python train.py --num_hidden_layers=17 --hidden_size=512 --num_attention_heads=4 --num_key_value_heads=4 --head_dim=128 --intermediate_size=1024 --vocab_size=15664 --hidden_act="tanh_gelu" --norm="layernorm" --norm_place="pre" --norm_eps=1e-05 --positions="learned" --qk_norm=false --attn_scale=0.0884 --bias="all" --tie_word_embeddings=true --parallel_block=false --init="normal" --init_std_qkv=0.0308 --init_std_o=0.0382 --init_std_up=0.044 --init_std_down=0.044 --optimizer="muon_variant" --learning_rate=0.00619 --beta1=0.95 --weight_decay=0.0 --lr_head=0.00383 --max_grad_norm=0.5 --warmup_steps=200 --schedule="wsd" --decay_fraction=1.0 --decay_shape="sqrt" --final_lr_fraction=0.05 --batch_tokens=65536 --max_seq_len=512 --doc_mask=false --z_loss=0.0001 --train_tokens=527500000 --max_steps=8050 --dataset="wikipedia_en"
MLP neurons of a small language model. Each row is named by its layer, matrix (up: input weights; down: output weights) and neuron, and shows model dimensions 16-143. Each number is 50 + 10 x the weight over its row's rms, rounded and kept within 0 to 99.
After each neuron's rows, "fires on" lists the tokens most often at its 100 highest values on Wikipedia text that the model never trained on.

L9.up507:31 24 74 47 46 52 42 71 63 42 35 47 37 65 57 47 47 74 65 49 55 49 58 54 53 50 56 54 35 58 67 62 49 33 42 57 46 50 37 57 37 53 61 60 56 46 63 59 28 51 41 55 44 34 37 49 49 48 48 68 48 50 61 53 70 68 54 45 47 44 53 33 61 64 74 56 53 38 49 68 41 57 49 51 40 51 40 44 57 46 48 32 53 30 57 50 55 55 43 53 53 46 63 50 42 64 55 60 41 71 73 49 47 49 49 73 50 62 44 25 48 48 56 46 51 42 60 51
L9.down507:51 44 41 40 40 29 43 48 39 55 45 47 61 41 44 53 52 55 67 45 35 63 41 53 48 43 20 49 53 58 74 56 48 61 64 38 40 48 48 35 53 54 32 44 54 58 37 52 37 52 47 31 48 47 41 38 40 50 40 51 51 57 68 46 42 47 46 50 35 51 44 64 52 34 49 58 42 60 66 46 47 55 49 60 49 52 41 42 55 60 37 41 47 59 44 51 51 52 46 44 42 49 53 50 47 50 48 44 56 55 44 84 57 60 51 41 44 46 54 65 56 35 58 60 50 44 50 34
fires on: "ip", " at", "ic", "op", " under", " at the"

L4.up771:54 54 47 44 65 54 34 28 64 56 40 46 33 63 46 54 58 47 38 39 53 45 41 30 46 50 43 66 37 62 62 59 39 48 43 50 67 64 40 40 53 48 53 49 71 39 61 54 61 45 33 63 52 43 64 51 49 41 42 51 49 48 60 64 44 44 19 44 34 38 63 34 60 53 50 48 54 53 62 47 50 37 50 49 48 47 29 59 55 40 58 50 60 65 58 50 48 65 47 47 55 48 45 48 40 49 48 51 43 52 33 49 61 62 57 50 47 44 49 35 42 50 52 48 41 29 44 43
L4.down771:48 49 57 46 42 48 67 57 43 56 58 51 59 52 49 52 42 40 51 59 69 47 46 54 52 21 54 32 50 44 46 46 48 31 46 51 58 61 33 31 60 55 50 61 60 48 41 49 60 35 38 60 70 52 51 43 36 53 60 43 47 65 50 50 36 42 48 62 74 44 47 65 54 59 62 52 50 53 38 65 43 45 54 51 57 62 49 55 52 54 62 44 65 45 48 48 46 68 32 53 60 62 34 47 49 56 54 67 45 30 53 54 52 50 52 60 42 45 48 42 54 37 45 46 58 39 66 51
fires on: " not", "ly", " originally", " initially", "ially", "ally"

L4.up344:48 60 44 34 52 53 47 48 46 61 54 48 59 59 57 49 50 63 51 53 53 49 58 43 60 49 57 52 68 67 55 55 46 50 48 43 64 52 44 56 50 56 22 58 37 47 44 61 65 61 54 65 43 50 36 65 56 68 64 51 30 45 54 59 53 48 35 52 52 49 61 45 52 82 43 47 50 69 62 65 50 47 57 57 42 47 47 31 59 54 49 52 54 58 60 37 48 53 52 44 50 49 47 49 55 58 50 38 53 65 41 29 47 59 67 70 38 53 47 68 35 64 28 53 49 55 48 56
L4.down344:69 46 50 50 51 52 65 52 68 59 46 51 43 49 68 48 43 59 54 54 43 37 45 38 61 57 56 48 53 46 59 50 64 50 71 49 28 44 50 53 49 55 47 32 64 73 46 46 62 54 28 41 44 56 61 59 56 38 42 46 48 66 46 52 37 46 36 58 64 43 50 40 50 49 56 46 49 30 34 43 43 46 57 45 52 33 59 59 44 48 57 41 55 37 67 60 64 45 37 38 46 47 59 38 69 54 47 53 54 30 57 80 41 34 33 46 65 46 47 34 54 37 39 53 57 55 47 42
fires on: ".", "'", "8", "7", "ick"

L13.up595:39 53 48 31 58 48 39 49 45 43 63 47 53 49 35 50 37 44 47 44 25 45 47 47 45 51 67 48 37 36 51 35 54 44 46 51 41 45 47 39 57 38 46 45 50 52 52 41 52 61 44 51 47 50 51 65 60 49 57 52 63 27 49 43 45 69 22 55 42 49 62 50 42 52 49 56 60 44 65 53 36 37 40 37 64 33 59 55 41 40 33 33 53 43 58 66 51 39 67 62 49 52 43 56 47 59 48 59 44 30 65 62 44 67 62 59 44 48 48 54 42 64 36 44 57 43 69 48
L13.down595:48 42 57 35 50 46 47 29 40 58 47 37 50 43 37 52 57 60 36 55 34 48 40 42 53 40 56 41 34 69 45 47 51 51 32 37 42 53 47 48 55 44 55 49 31 66 39 52 42 53 44 56 62 44 51 54 53 43 44 42 53 40 59 57 50 55 37 44 56 42 61 42 56 41 54 45 47 56 59 80 49 27 40 40 68 74 57 63 52 40 61 48 57 37 37 54 24 60 54 67 45 56 49 55 55 62 49 36 54 47 69 33 65 64 56 56 50 49 37 37 53 47 48 61 39 46 38 49
fires on: "ing", " on", " from", "ed on"

L3.up223:51 60 35 53 36 43 55 41 41 47 62 78 53 56 26 54 49 50 61 73 37 69 47 74 59 47 66 58 30 54 50 57 69 44 44 47 56 55 45 58 64 39 26 53 60 48 52 53 39 62 53 62 63 40 52 46 37 42 48 68 32 36 57 46 52 53 55 62 43 60 46 40 48 79 55 34 49 51 61 45 52 58 37 63 57 33 73 36 81 65 32 53 58 48 76 64 44 48 51 59 59 46 38 55 40 33 62 42 57 47 50 40 65 57 51 42 31 42 48 57 46 45 54 31 46 72 62 32
L3.down223:70 51 63 62 48 54 55 59 65 29 41 56 06 40 55 49 43 41 56 36 42 50 67 54 58 39 26 60 46 66 35 58 50 48 57 57 56 50 66 44 61 58 53 43 52 54 60 59 65 68 43 63 44 45 56 48 55 40 67 58 50 78 47 63 47 33 42 38 49 46 58 51 41 37 75 51 37 42 56 51 50 70 47 59 33 59 55 64 39 43 61 54 44 48 45 37 39 50 60 47 51 38 58 40 59 49 57 64 50 51 49 33 39 59 43 47 59 50 50 58 63 44 50 44 62 45 35 61
fires on: " and", ",", ", and"

L13.up297:59 71 45 61 25 44 26 51 47 49 34 30 62 33 48 34 40 43 65 50 54 49 50 51 59 56 30 45 37 41 65 63 58 41 41 47 44 76 52 55 52 52 46 57 60 81 61 44 61 58 46 68 35 45 57 50 37 39 48 51 73 80 41 52 39 47 54 66 49 60 47 45 65 57 34 41 61 64 46 49 48 38 45 36 55 34 59 52 60 52 48 46 54 52 48 57 55 53 58 56 64 51 58 55 42 60 50 46 47 50 39 52 46 36 49 41 46 65 50 45 36 53 48 45 63 57 50 56
L13.down297:58 55 34 50 47 36 61 47 48 48 36 65 45 69 56 35 34 44 40 48 45 16 48 45 60 52 30 47 39 40 70 53 38 46 38 56 53 43 57 35 46 36 48 53 47 52 68 54 62 67 58 54 57 61 60 52 43 41 47 49 62 58 54 35 45 46 37 55 62 48 36 33 52 48 43 52 32 60 47 62 54 45 56 42 54 63 52 58 52 53 55 51 60 44 32 44 47 46 63 71 47 34 48 58 56 57 57 37 48 51 47 53 57 48 41 43 60 46 63 56 55 52 44 45 61 47 58 45
fires on: "\n", ":", " University of", " | at", " studied", " at"

L9.up446:49 35 43 56 57 47 52 48 55 60 60 62 35 77 55 39 33 52 36 39 54 57 46 39 41 55 40 26 53 41 57 23 54 42 46 52 53 60 39 43 49 58 50 46 58 70 65 55 59 45 41 43 40 38 50 53 56 38 46 57 67 36 46 38 59 50 49 49 53 66 40 27 75 50 54 31 60 76 45 37 41 43 55 40 50 30 34 68 66 45 60 51 64 62 50 67 38 46 50 46 58 46 51 66 70 47 42 51 38 48 43 46 56 51 41 46 71 56 50 39 58 59 53 43 46 42 55 42
L9.down446:54 44 44 54 28 57 33 47 61 54 45 64 48 41 62 55 49 50 47 54 61 38 54 57 39 50 48 65 37 40 42 74 43 39 37 35 67 43 69 54 49 53 62 55 40 47 43 47 51 31 45 53 52 45 64 59 50 41 71 42 60 51 61 58 41 57 51 59 35 51 42 63 36 41 46 77 56 41 39 63 45 35 53 56 56 58 66 49 63 72 54 44 54 46 34 42 52 40 41 43 54 57 50 29 37 50 35 47 47 47 39 41 42 50 46 58 50 54 61 56 31 50 46 36 60 45 65 58
fires on: " H", " Ch", " P", " Pr", " h"

L10.up723:39 53 45 51 55 50 63 57 32 47 70 49 68 58 52 49 52 52 45 35 47 45 41 59 62 59 47 44 42 51 44 59 69 56 52 56 59 50 64 51 54 46 55 49 52 35 67 59 52 59 44 56 28 43 50 57 47 27 43 61 64 30 33 35 58 53 28 33 46 62 52 50 45 44 29 54 38 49 43 54 53 54 51 58 50 52 60 53 60 46 54 61 53 50 52 61 41 50 56 58 40 36 45 65 37 45 47 32 71 45 41 60 62 49 68 38 54 62 45 29 33 46 56 35 55 45 35 49
L10.down723:62 51 52 44 60 42 50 49 58 57 37 58 48 37 36 34 58 50 45 78 39 38 48 49 50 50 63 41 55 42 54 53 55 31 35 53 41 47 61 40 52 46 49 60 47 65 36 38 50 47 52 55 75 38 41 53 42 70 59 51 57 51 72 47 53 41 66 71 52 29 46 61 49 54 49 64 61 56 65 67 55 42 66 45 54 53 48 47 42 54 46 49 43 53 46 32 47 59 52 47 58 52 39 51 38 49 63 49 35 58 47 45 34 50 47 58 41 39 58 50 58 61 45 46 42 49 57 58
fires on: " as", ", ", " on", " and", "ing"

L4.up0:34 42 46 33 38 45 56 61 57 53 50 48 44 59 44 69 38 45 61 52 50 51 47 56 60 49 55 70 47 60 42 23 55 43 61 46 51 54 46 46 46 55 61 55 42 45 35 44 49 49 59 74 65 44 53 52 62 57 55 64 64 57 55 60 47 38 64 60 58 71 64 53 34 36 49 50 55 36 31 44 51 54 32 48 43 34 42 49 61 50 32 47 48 59 50 57 53 52 48 57 54 54 46 47 52 43 51 34 56 56 41 48 42 35 42 68 45 47 48 43 50 69 54 36 47 50 36 43
L4.down0:62 50 42 49 56 49 38 60 59 47 57 43 28 26 40 51 47 54 47 53 64 54 58 55 36 53 37 65 42 62 54 54 69 75 53 41 57 47 35 47 45 58 50 47 68 43 62 70 61 64 68 55 59 49 52 53 36 67 45 54 48 58 57 63 35 48 25 57 60 57 58 37 57 52 59 54 36 45 54 75 56 52 35 41 62 70 48 47 42 34 69 41 52 49 53 48 58 65 49 66 43 44 51 50 60 64 46 62 42 46 54 45 47 69 52 43 59 58 66 63 52 45 52 43 54 55 55 42
fires on: "-", " &", ",", " and", "/"

L12.up146:49 55 56 44 46 69 46 44 50 63 42 57 53 52 54 29 38 46 47 45 52 52 62 51 44 47 61 51 40 52 49 48 41 48 50 37 68 33 49 50 40 51 57 56 74 42 50 50 56 62 40 57 44 54 46 45 52 51 32 49 50 44 47 42 41 53 49 60 35 48 48 55 59 65 44 44 50 57 49 31 58 43 49 53 63 55 38 49 65 49 71 51 52 43 47 75 18 38 50 56 49 52 38 50 48 54 55 58 60 60 47 45 40 39 60 47 49 46 49 58 61 40 47 49 42 51 35 51
L12.down146:57 52 61 49 75 44 45 40 47 45 44 37 50 44 38 51 58 35 45 57 72 50 45 42 66 37 49 50 41 51 62 54 38 50 56 41 43 61 48 41 55 54 50 54 52 54 53 37 61 46 53 59 43 57 61 47 54 54 64 55 47 54 64 52 32 47 66 45 57 70 48 35 49 32 51 43 48 65 65 38 48 66 42 35 71 45 49 47 48 42 68 42 50 47 49 60 65 68 40 34 53 43 47 40 49 43 72 56 48 48 43 65 63 53 46 79 53 59 41 48 62 52 43 33 59 67 61 47
fires on: " not", "ly", " never", "; D", " do not", " un"

L4.up463:28 46 58 50 67 39 32 64 42 44 47 54 55 36 44 55 71 55 52 50 59 54 40 44 44 40 51 55 35 38 40 59 42 31 41 50 51 42 36 48 57 46 59 52 52 45 47 54 55 63 34 61 58 52 41 65 39 50 49 56 40 44 50 60 50 56 56 64 47 50 58 68 38 41 53 51 57 42 69 42 49 35 58 53 48 56 59 58 55 47 61 55 33 29 54 46 45 60 55 41 39 56 41 46 60 64 81 44 55 60 63 42 71 58 48 34 44 44 45 66 52 63 42 30 52 58 39 43
L4.down463:63 59 40 41 50 42 54 46 69 49 58 50 45 46 62 56 54 50 33 58 47 47 52 53 41 44 60 61 51 46 48 49 60 54 57 51 55 40 57 45 49 54 65 48 58 53 47 46 45 53 35 70 68 56 61 48 51 60 51 42 63 62 58 40 52 39 62 42 53 34 37 62 56 43 58 55 38 52 37 58 71 88 54 53 53 60 68 58 58 40 54 54 46 63 52 39 38 41 62 65 42 51 49 42 39 47 35 56 45 36 38 44 44 46 34 39 46 46 44 60 58 46 56 34 63 48 64 52
fires on: " and", ",", " and "

L3.up816:55 62 55 55 52 49 53 41 49 43 46 56 42 33 37 37 49 56 54 44 54 63 67 51 40 43 50 47 38 48 63 61 47 62 25 44 49 40 42 58 41 52 55 44 32 37 54 60 34 50 55 37 53 64 48 47 57 43 49 32 42 52 46 36 31 36 46 49 46 44 48 75 38 49 48 44 43 54 49 64 53 51 61 41 49 53 51 54 62 44 50 50 59 26 55 40 64 37 41 42 35 76 57 53 67 36 30 34 51 30 63 50 49 44 33 53 58 52 46 54 42 41 51 76 49 52 50 52
L3.down816:49 42 47 66 67 57 46 45 39 35 53 68 53 56 47 39 56 30 47 57 47 49 37 55 54 52 70 43 52 30 58 28 48 54 47 51 42 62 71 56 47 59 44 39 68 50 35 46 71 57 44 48 19 54 30 46 54 51 38 54 78 48 47 69 45 59 48 59 56 36 62 30 29 45 42 40 68 44 52 32 44 48 23 43 52 42 48 35 36 60 50 62 49 33 50 55 59 38 58 60 54 56 60 46 63 35 49 55 57 45 43 69 62 55 44 71 38 49 50 43 51 66 45 55 35 47 48 70
fires on: " ", " December ", "\"", "2", "1"

L6.up421:41 61 39 66 49 44 41 48 54 51 42 69 52 44 66 57 49 61 51 58 50 59 51 54 43 45 55 42 51 41 53 45 51 44 58 48 62 46 46 64 41 53 47 38 44 38 52 43 47 58 53 50 36 71 38 54 44 44 38 51 70 49 47 43 46 45 40 41 55 55 49 71 47 47 55 53 57 40 58 50 64 78 46 34 57 45 68 49 47 47 62 53 45 48 57 58 58 85 41 57 49 58 50 34 43 47 36 45 72 42 63 38 52 55 50 42 47 58 43 46 55 40 39 60 50 48 67 51
L6.down421:57 60 62 44 57 59 54 54 53 56 65 63 53 44 50 32 51 49 58 55 57 57 63 63 56 27 85 62 46 49 55 45 76 59 60 41 46 38 43 57 62 51 54 49 40 69 43 56 39 58 30 53 63 46 57 58 51 58 41 37 51 55 45 39 53 22 35 69 40 57 60 48 70 55 53 51 45 42 56 55 35 44 31 69 36 58 51 76 45 45 40 51 57 60 64 32 59 42 44 42 64 41 51 58 48 40 47 47 47 58 50 42 34 41 60 45 58 66 58 47 65 48 51 29 54 53 47 43
fires on: "),", ",", "O", " and"

L3.up600:44 37 52 47 59 36 41 42 41 56 31 48 57 55 46 38 32 34 57 38 61 49 52 47 52 47 44 43 60 66 52 43 47 64 48 32 40 62 56 45 54 47 46 52 56 34 53 38 35 59 56 53 60 50 48 38 48 48 51 44 55 45 58 50 54 51 36 38 45 53 27 65 39 37 37 55 40 35 44 52 63 60 54 41 46 52 47 46 47 63 36 49 49 37 50 32 50 61 59 46 51 57 50 51 25 50 65 47 57 38 35 52 64 41 57 40 55 40 37 52 69 50 59 62 51 59 43 54
L3.down600:53 65 51 42 52 53 54 45 53 65 32 46 56 60 36 52 46 58 39 49 65 60 58 61 55 58 38 44 50 57 59 38 48 41 55 65 48 42 35 48 56 54 36 48 47 52 55 46 42 45 73 52 34 54 53 46 63 37 66 61 32 27 45 57 47 52 47 53 56 55 45 31 62 43 37 25 31 74 43 66 61 47 40 32 38 55 44 43 29 39 36 50 43 34 43 48 54 59 37 44 56 58 56 50 58 61 63 49 52 49 47 47 37 53 55 53 48 52 55 38 61 57 46 47 53 54 37 44
fires on: " The", " and ", "-", ".", " any", " In"

L12.up46:52 49 51 41 44 46 67 60 37 45 49 36 59 53 36 39 46 52 55 61 39 51 49 51 28 44 58 54 66 46 48 36 62 38 51 40 61 28 52 52 41 51 48 42 42 38 56 49 48 63 40 63 34 40 45 38 54 53 55 45 46 64 46 57 41 44 47 55 56 39 61 52 33 49 55 46 60 50 51 50 47 40 52 50 71 45 48 50 49 58 58 39 50 44 75 39 43 49 46 40 51 54 51 53 63 47 46 58 48 36 37 60 34 58 51 57 48 52 60 54 37 39 65 54 53 46 41 29
L12.down46:48 38 62 60 52 35 44 58 58 51 53 62 51 61 58 42 26 48 52 57 53 48 59 48 28 37 59 43 44 33 68 48 41 58 74 41 49 65 46 45 52 54 48 46 65 53 45 56 56 46 38 68 41 46 44 68 63 53 32 44 57 51 48 38 38 52 38 49 46 66 48 59 35 39 48 46 49 54 47 45 66 39 61 44 67 61 43 34 43 49 53 40 48 53 26 67 65 85 48 54 52 55 47 67 23 46 54 40 51 42 50 63 44 26 40 50 43 42 48 49 62 58 64 67 60 55 57 61
fires on: "a", "i", "\""

L3.up495:52 53 68 63 39 56 40 46 37 51 61 45 68 45 50 49 43 55 67 67 47 53 49 54 71 53 50 51 53 37 38 62 63 51 53 44 39 53 46 63 69 55 45 44 61 54 48 51 67 52 43 77 59 64 54 51 53 75 48 42 59 54 56 40 52 52 63 56 64 65 47 55 46 62 44 45 68 58 56 47 64 57 41 39 60 49 27 66 47 48 41 57 46 29 50 55 53 50 66 52 50 31 46 42 55 41 51 43 30 38 47 56 43 31 59 50 36 43 40 64 47 54 44 46 38 44 46 59
L3.down495:56 69 64 45 63 48 37 54 38 55 59 47 48 46 50 57 59 58 31 40 44 60 41 55 63 42 54 62 56 49 36 50 44 63 64 56 52 41 58 44 62 39 34 40 59 55 36 36 59 53 55 50 62 38 59 52 70 35 72 78 58 59 42 58 61 42 48 41 63 54 38 47 35 38 28 46 53 40 57 62 41 53 62 29 47 33 56 48 43 53 43 52 53 52 56 42 53 33 50 35 60 45 34 58 49 48 38 58 75 44 50 39 57 54 62 51 66 42 52 35 47 35 43 53 64 56 43 53
fires on: " (M", " who", " (born ", " \"M", " Moham", "-M"

L6.up839:52 50 34 53 51 35 46 54 51 53 28 67 55 41 33 61 52 66 56 61 51 52 59 51 38 49 33 49 47 54 48 59 40 35 36 56 54 57 44 57 47 46 61 66 74 67 47 58 64 51 28 57 58 59 55 50 51 44 53 51 35 50 36 52 52 54 51 46 64 61 56 64 49 68 47 44 50 32 61 48 55 43 58 50 64 39 54 53 39 56 24 25 30 52 63 64 56 47 34 48 53 57 47 46 58 48 51 59 48 37 44 45 52 50 55 43 59 71 46 68 65 46 59 64 46 52 47 25
L6.down839:39 50 46 59 57 41 36 43 52 59 66 45 57 38 55 28 49 46 50 58 52 35 52 56 72 48 52 67 61 56 56 26 30 40 58 56 34 72 60 56 65 53 49 49 46 52 62 53 55 46 37 40 30 49 56 71 56 51 57 43 65 56 47 31 51 49 45 29 53 53 55 44 51 50 49 61 48 60 54 39 40 56 57 52 43 50 47 58 56 60 57 41 51 66 24 51 41 64 48 48 49 53 38 76 51 49 30 42 43 48 43 51 40 45 64 35 57 61 54 52 47 57 27 50 48 43 32 56
fires on: " and", " or", ",", ", and"

L4.up619:53 41 51 55 52 59 61 51 59 61 54 61 49 55 40 57 34 47 44 40 42 59 32 48 54 41 54 53 63 52 48 40 63 40 58 64 74 60 49 52 48 45 50 49 43 52 61 51 39 49 45 66 71 52 52 44 43 61 56 46 22 48 47 29 53 43 38 40 71 62 53 70 34 84 63 57 52 47 52 32 32 50 57 46 69 37 68 42 54 37 47 51 48 64 46 49 53 39 51 61 50 39 37 36 26 42 65 61 62 39 53 47 62 39 57 31 42 41 46 41 67 53 41 43 38 46 58 41
L4.down619:61 49 25 31 39 35 48 39 43 53 62 57 50 50 54 47 52 47 45 49 52 53 43 64 43 28 43 51 50 46 45 34 66 63 59 66 47 61 63 59 82 58 51 64 67 39 40 55 55 44 31 56 48 50 55 65 43 54 56 57 47 60 63 34 49 58 58 61 43 47 61 44 39 56 56 45 25 54 47 50 41 46 52 59 55 49 60 47 50 75 39 58 60 75 62 25 42 62 39 55 50 48 42 61 57 44 43 65 27 65 48 62 37 63 45 34 37 59 46 46 49 30 53 27 31 37 63 60
fires on: ",", " |", " and", " season,", " A"

L13.up425:54 56 62 44 51 58 46 49 61 42 49 52 46 53 45 57 36 61 69 44 38 53 45 46 52 45 68 56 42 30 45 51 41 51 52 59 52 39 25 37 44 26 61 52 79 44 63 47 37 59 52 60 48 60 63 31 47 52 35 49 41 55 54 43 61 48 50 65 41 40 34 41 35 68 52 55 37 61 60 41 48 39 53 39 53 43 42 44 42 47 37 41 62 55 51 32 43 43 41 39 38 48 43 44 38 52 51 61 52 43 32 53 41 38 50 52 63 52 50 67 47 51 59 47 48 61 50 58
L13.down425:66 40 48 27 38 46 52 70 50 51 63 65 40 61 79 51 45 60 44 54 52 52 61 39 43 42 43 41 47 53 51 45 52 51 55 38 55 56 47 25 38 40 38 48 49 42 56 49 84 66 62 47 66 37 47 57 43 46 52 47 42 45 57 56 38 43 25 39 69 51 52 48 38 49 45 48 32 43 55 35 52 52 45 40 41 27 56 54 55 39 35 51 59 65 39 48 45 56 60 33 47 28 52 48 63 62 48 60 67 40 57 34 59 41 56 59 52 59 60 51 58 48 46 47 46 43 47 49
fires on: "M", " anim", " (M", "===M", " \"M", "em"

L6.up197:44 53 42 47 52 77 43 58 69 75 40 54 46 63 44 35 43 44 44 50 44 66 52 51 56 51 57 56 59 46 54 43 47 46 51 36 49 48 54 57 36 34 52 54 63 48 42 50 30 53 37 63 51 46 37 57 60 66 62 54 57 38 36 45 73 55 52 47 55 42 47 66 59 47 60 47 64 54 39 56 37 53 33 50 45 61 43 47 46 70 66 64 36 48 39 57 54 59 40 60 57 51 55 57 68 52 46 52 51 47 63 50 57 55 67 51 65 59 48 34 47 57 43 45 40 50 54 43
L6.down197:64 51 53 49 37 46 47 48 37 73 61 55 66 46 54 52 53 52 55 52 66 52 60 56 47 37 58 54 55 57 57 39 58 59 40 46 78 58 48 36 62 56 60 51 49 45 62 38 67 37 51 55 69 47 58 52 33 44 32 39 49 58 46 48 68 68 37 66 50 55 64 54 46 37 44 44 51 38 45 32 21 62 69 29 34 42 47 50 47 58 39 52 54 52 50 53 57 69 30 46 54 48 45 32 52 48 54 62 46 48 55 55 45 45 42 46 46 44 58 48 53 44 49 53 46 45 47 51
fires on: " and", ",", " or", "ly", " almost", " very"

L9.up726:49 58 36 54 43 55 34 57 53 42 47 55 70 51 40 58 43 70 56 73 46 49 45 51 39 39 48 51 39 58 54 48 48 49 32 57 43 61 61 45 30 52 52 59 49 66 63 46 28 56 56 66 33 44 43 61 44 47 53 55 45 49 62 53 53 73 46 44 29 58 52 41 51 46 52 46 60 50 62 57 51 35 60 48 47 56 60 48 56 50 39 54 61 30 47 54 60 57 58 48 39 38 55 67 47 40 51 62 48 50 58 43 64 48 51 48 45 57 50 48 34 48 47 76 45 58 52 55
L9.down726:52 61 43 54 68 85 45 64 36 55 52 61 33 46 43 56 53 51 39 29 51 53 50 47 66 45 57 41 43 73 50 50 38 67 68 53 51 43 43 47 57 45 46 41 43 37 48 64 49 62 56 43 53 45 44 40 39 39 48 54 57 43 64 44 60 41 46 47 49 60 53 48 44 45 54 43 37 56 59 59 39 45 44 54 42 44 45 62 60 52 59 59 47 42 33 48 48 56 65 58 51 43 56 49 56 36 50 61 55 50 39 61 42 66 43 62 48 39 50 54 59 53 55 29 40 40 38 49
fires on: " at", " at the", ", and", "ol", " was", " are"

L4.up234:46 39 46 57 38 72 37 62 61 68 48 33 52 41 50 59 66 52 49 34 49 54 63 24 37 51 78 39 51 59 65 63 45 59 41 42 46 66 70 59 64 49 44 57 48 46 47 36 37 22 54 49 50 42 60 57 51 48 59 51 40 51 35 49 34 37 46 60 59 61 48 52 39 51 52 54 47 52 44 37 50 48 56 39 52 53 51 47 64 49 50 34 46 63 44 53 52 50 46 42 49 42 58 56 35 54 58 30 65 55 57 62 57 37 42 62 51 45 55 43 38 41 50 39 45 47 55 32
L4.down234:43 61 52 43 50 44 65 45 42 57 64 42 42 54 62 54 48 34 48 65 56 40 58 50 60 49 43 51 54 45 37 44 43 48 32 38 61 55 48 67 47 70 57 48 38 50 37 45 45 36 34 43 49 72 43 58 40 46 41 46 65 58 26 45 38 57 56 63 65 55 40 30 60 51 58 60 40 54 38 60 71 38 43 34 48 43 49 48 50 36 46 42 63 40 57 53 51 65 51 48 45 50 43 42 42 40 52 35 70 65 54 52 49 62 43 54 67 43 39 24 54 47 39 57 56 62 47 46
fires on: "'s", "'", ".", "-", "===", " goals"

L4.up861:47 55 59 51 50 52 45 58 65 74 44 38 46 49 67 47 36 57 29 53 57 63 45 51 47 43 60 39 40 77 48 41 43 50 48 44 42 50 40 53 40 35 44 64 67 40 56 53 43 67 39 46 50 47 63 46 54 52 52 62 43 45 61 45 54 52 51 51 63 58 45 63 55 62 58 54 55 49 66 45 50 46 52 49 46 49 50 64 64 77 54 43 51 50 58 47 65 40 37 36 54 51 54 50 63 61 51 53 42 63 36 41 39 58 68 49 60 44 43 47 39 34 60 40 34 43 54 51
L4.down861:60 60 64 39 46 56 62 68 34 42 55 43 52 40 50 57 33 54 57 56 47 44 66 57 47 48 59 50 53 56 43 53 40 51 47 61 52 50 60 52 38 50 52 55 39 55 43 52 62 61 57 61 49 54 47 51 36 63 68 43 46 58 55 37 52 49 50 67 59 47 52 34 52 70 38 35 47 54 67 57 60 56 47 50 50 34 42 47 55 45 45 65 56 60 44 60 26 32 39 42 39 41 61 47 46 41 52 63 58 42 70 40 60 51 42 70 53 48 31 48 51 48 63 40 56 67 54 54
fires on: " so", " th", "1", " U.", " but", " ann"

L3.up926:53 42 45 49 43 44 27 55 53 48 44 51 49 62 65 71 47 52 61 45 61 52 67 64 56 45 54 59 62 44 37 75 66 48 40 43 63 41 61 56 41 53 42 57 47 69 50 51 52 41 41 59 50 42 61 50 45 60 52 58 59 46 46 40 63 37 40 36 31 56 37 32 42 57 38 42 59 40 63 48 43 58 58 37 37 53 73 37 53 61 48 43 51 56 58 60 65 49 52 51 59 67 59 64 59 37 57 52 55 42 58 45 64 43 51 48 55 42 48 52 55 41 42 67 65 49 57 39
L3.down926:46 80 50 56 55 71 42 69 52 50 52 47 43 34 46 63 47 45 60 46 49 40 51 61 41 53 51 43 61 45 40 45 56 65 58 39 26 48 45 46 31 68 44 44 57 50 48 40 56 53 53 43 54 47 40 43 31 51 50 52 36 53 58 45 66 58 43 60 34 50 64 46 30 56 66 73 62 55 57 38 56 65 70 47 49 40 40 54 44 58 42 54 40 80 56 69 61 52 68 43 59 45 49 63 48 52 41 30 59 44 56 75 52 44 41 54 55 47 50 50 39 56 28 59 68 50 53 46
fires on: "ark", "eb", "hard", " Block", " Reg", "enn"

L13.up295:45 55 38 35 48 49 68 59 40 69 30 53 54 53 50 50 54 69 59 33 64 63 42 43 49 35 40 50 42 48 43 46 47 64 65 29 65 51 40 49 65 32 46 49 52 46 46 44 52 20 62 42 47 49 42 59 55 39 42 44 54 53 46 33 30 41 48 57 51 63 51 43 65 56 55 30 43 71 37 57 35 49 56 52 65 31 38 53 52 57 46 50 59 51 37 45 42 36 53 43 68 61 42 79 34 40 43 45 57 54 50 40 51 59 49 47 63 57 46 51 49 50 44 38 32 49 54 43
L13.down295:51 60 47 82 51 67 48 51 36 34 41 31 38 58 57 69 43 59 42 38 43 34 52 53 48 47 64 54 44 34 41 36 51 55 37 42 58 41 30 43 25 50 56 15 56 57 42 52 48 56 41 51 52 54 58 54 58 59 27 50 48 55 54 77 35 67 24 60 41 54 60 48 65 63 43 52 49 46 47 53 34 54 52 37 52 43 47 61 45 33 38 51 56 35 37 51 51 37 52 53 44 43 58 48 53 53 35 44 53 60 50 49 36 49 57 54 48 48 34 29 50 50 55 54 55 50 40 38
fires on: ".", " Sim"